Weights of a small transformer language model.
Architecture: LayerNorm before each block, learned positions, tied embeddings.
MLP neurons of a small language model. Each row is named by its layer, matrix (down: output weights) and neuron, and shows model dimensions 432-527. Each number is 128 + 24 x the weight over its row's rms, rounded and kept within 0 to 255. Numbers have three digits each.
After each neuron's rows, "fires before" lists the tokens most often just after its 100 highest values on Wikipedia text that the model never trained on.

L4.down2048:127148127119132143121146143144188138122137111102121147121110104127109124078090154122154137109142116129102096100167173105155151142103143117160122107121156141111086082106151156108111157128127134132138104110110110123113156136085088101129127056101109154139140117121092075138135167124169131154
fires before: "-"

L4.down2735:171135100105112144109136154130102135133148113107115120148129107128143181099120094148090172105150146129111111126187119116129091115153133130104130147122100127161130129102104109143120124133138135112156072102158127116125112152143086112131112137123151122112137131119182155156145150084110148073
fires before: "|"

L4.down2172:141145104132103102089102150121119153165150129128119115100112101113096115132142129124104141084147080134143133126141116141104122113159134116091126122132108104155130148123150107109130110097133167095160127131100163106120100120117134136150180121105124139117111173108143160098112103162149179085
fires before: "-", ")", " as"

L4.down1323:135154098086130148154119146123131107175141114093136103154112143137119141081076125125119159154148109117123100117114129147197127135099124090094136129146172131136119127116134102103119181145141105090193145093121183104152156083112122118157097148088141124135113082123138147143159148138166136111
fires before: " \"", ".", " The", " “"

L4.down2873:102183132106089105103113147121102111146105106126108138173133141127158157132126148103149143123147121112123097168115130116139165156145145153143119122135116157126113131146106068119105139143115183098108105131184129100098154126093139155120102090191123110128148150122133121111104143087097091118
fires before: ",", "8", "9", "7", "1", " to"

L4.down1590:138105107118142125148131115177164117145152113135151124129099127144091108161131147130163143131169115056114097102173177154105094123114158155073143122148138155164138136092133102085147136125147128120112128068118121097117140148121108124120117112155130136133144146161154127138105137157134112148
fires before: "'", "-", " August", "20"

L4.down2363:191136148121130132121129134081128118119158133131150135118103101124107159132114123116078132128142109160118121127156122132087119111112154142139145154116085121088117104151085141122127177099125107133149178129121127147175116111158153129115121139165149121102135159160158139124092164109143160095
fires before: "=", "ian"

L4.down2130:124133139121113128137129129097134162076191097145143144124131115131133160134122145113115136103151116130159091125107149150124123160106127128102098100144155146129098135091107163130111194100135186106111129133145129132161135157156130091124149118141101121154114163137117099112154134138103070127
fires before: "|", "ake"

L4.down2614:154159084132158114146149135122113114158110132130123083161133163132103112089135126126112077142145111115154111094109128114144136103149137135111147136100100077104148162114121149136128109129102167149148126142103105171134149142103141125121078129110080156141101147144118109137131106149142129127
fires before: "=", "ng", "1"

L4.down425:193139089136123142102114151212161148127121175113101084141158127121085131102129116122160111133113088129120162083105129190141125158149149154104134092159129135164126148118164124115133131127087120106177166097137125097135180102123136097186083136142114124144084155108098136132082109131188158130
fires before: "\n\n", " The", " On", " It", " In"

L4.down272:138119133144135104090116183111138178129146093113171145127103159101152142087126127142127142110144161124111156153118133111113138150142121155112165123148124099171115061136118095107116085133155151169077129159145136147119117116085109114111156148129134123093125124146089143071145119188066161166
fires before: "s", "-", "ed"

L4.down69:141103100160151147136114119128127095089126128169094135108091118067091138138125122113132156125131068126131131085095092123115175084133117115113109130122123139128132116137130145120131150141146081096129150150129108173167170085102117122126146118134117150120142186124081127153123131191109107133
fires before: ":", " |", "s", "19"

L4.down1032:128124136116144076100119089092144150145131127130155145139149131153095108086106131126090153109097154195132117128124138154160159139127116126100118144141148125144112137132100130168153131128103119127117112093131119154140135122138108145112179139164125116131131126105164104105141128128168144162
fires before: "|"

L4.down1437:141122114111105158118180164137097130164149160120127110142116105135125099105102152131140128117087123074128158100079120143126124093153137100114142136101144058147133148133116107109121120115145176117115134180114139111171112139133114173143115142110172115110111128158152097086121124159165113119
fires before: "=", "er"

L4.down1269:101127157103111139128112112137148146103125124090104141141106126121122097152095132111153132100122148157119108100141121130112211109127137142145156080125120133124133113104118127163146129080142122179131183139136134145126126164159094158168107108177103109129116110112090127136070124134148161114
fires before: "-", " to", " been", " a"

L4.down1477:144094114104133086105127135181065126133100114183114124140163158149128141146132146147125119109151067134184128148116202076166096158143130141094113137144126115128143087103154086110146143157136143130130102113148133145143124147120109124131092124126151126104149126097121118143114118105141140139
fires before: "\n", "\n\n"

L4.down1642:143113111164142112158094163125112099132132154126099145179118075156117148101148128086120109146159141164161148114155124158117149178126122174113131173106123115148142181131134098125135065090133151131129136187114138107158128146133141127118116111153128105159134184134106133115165146122106159110
fires before: " to", " a"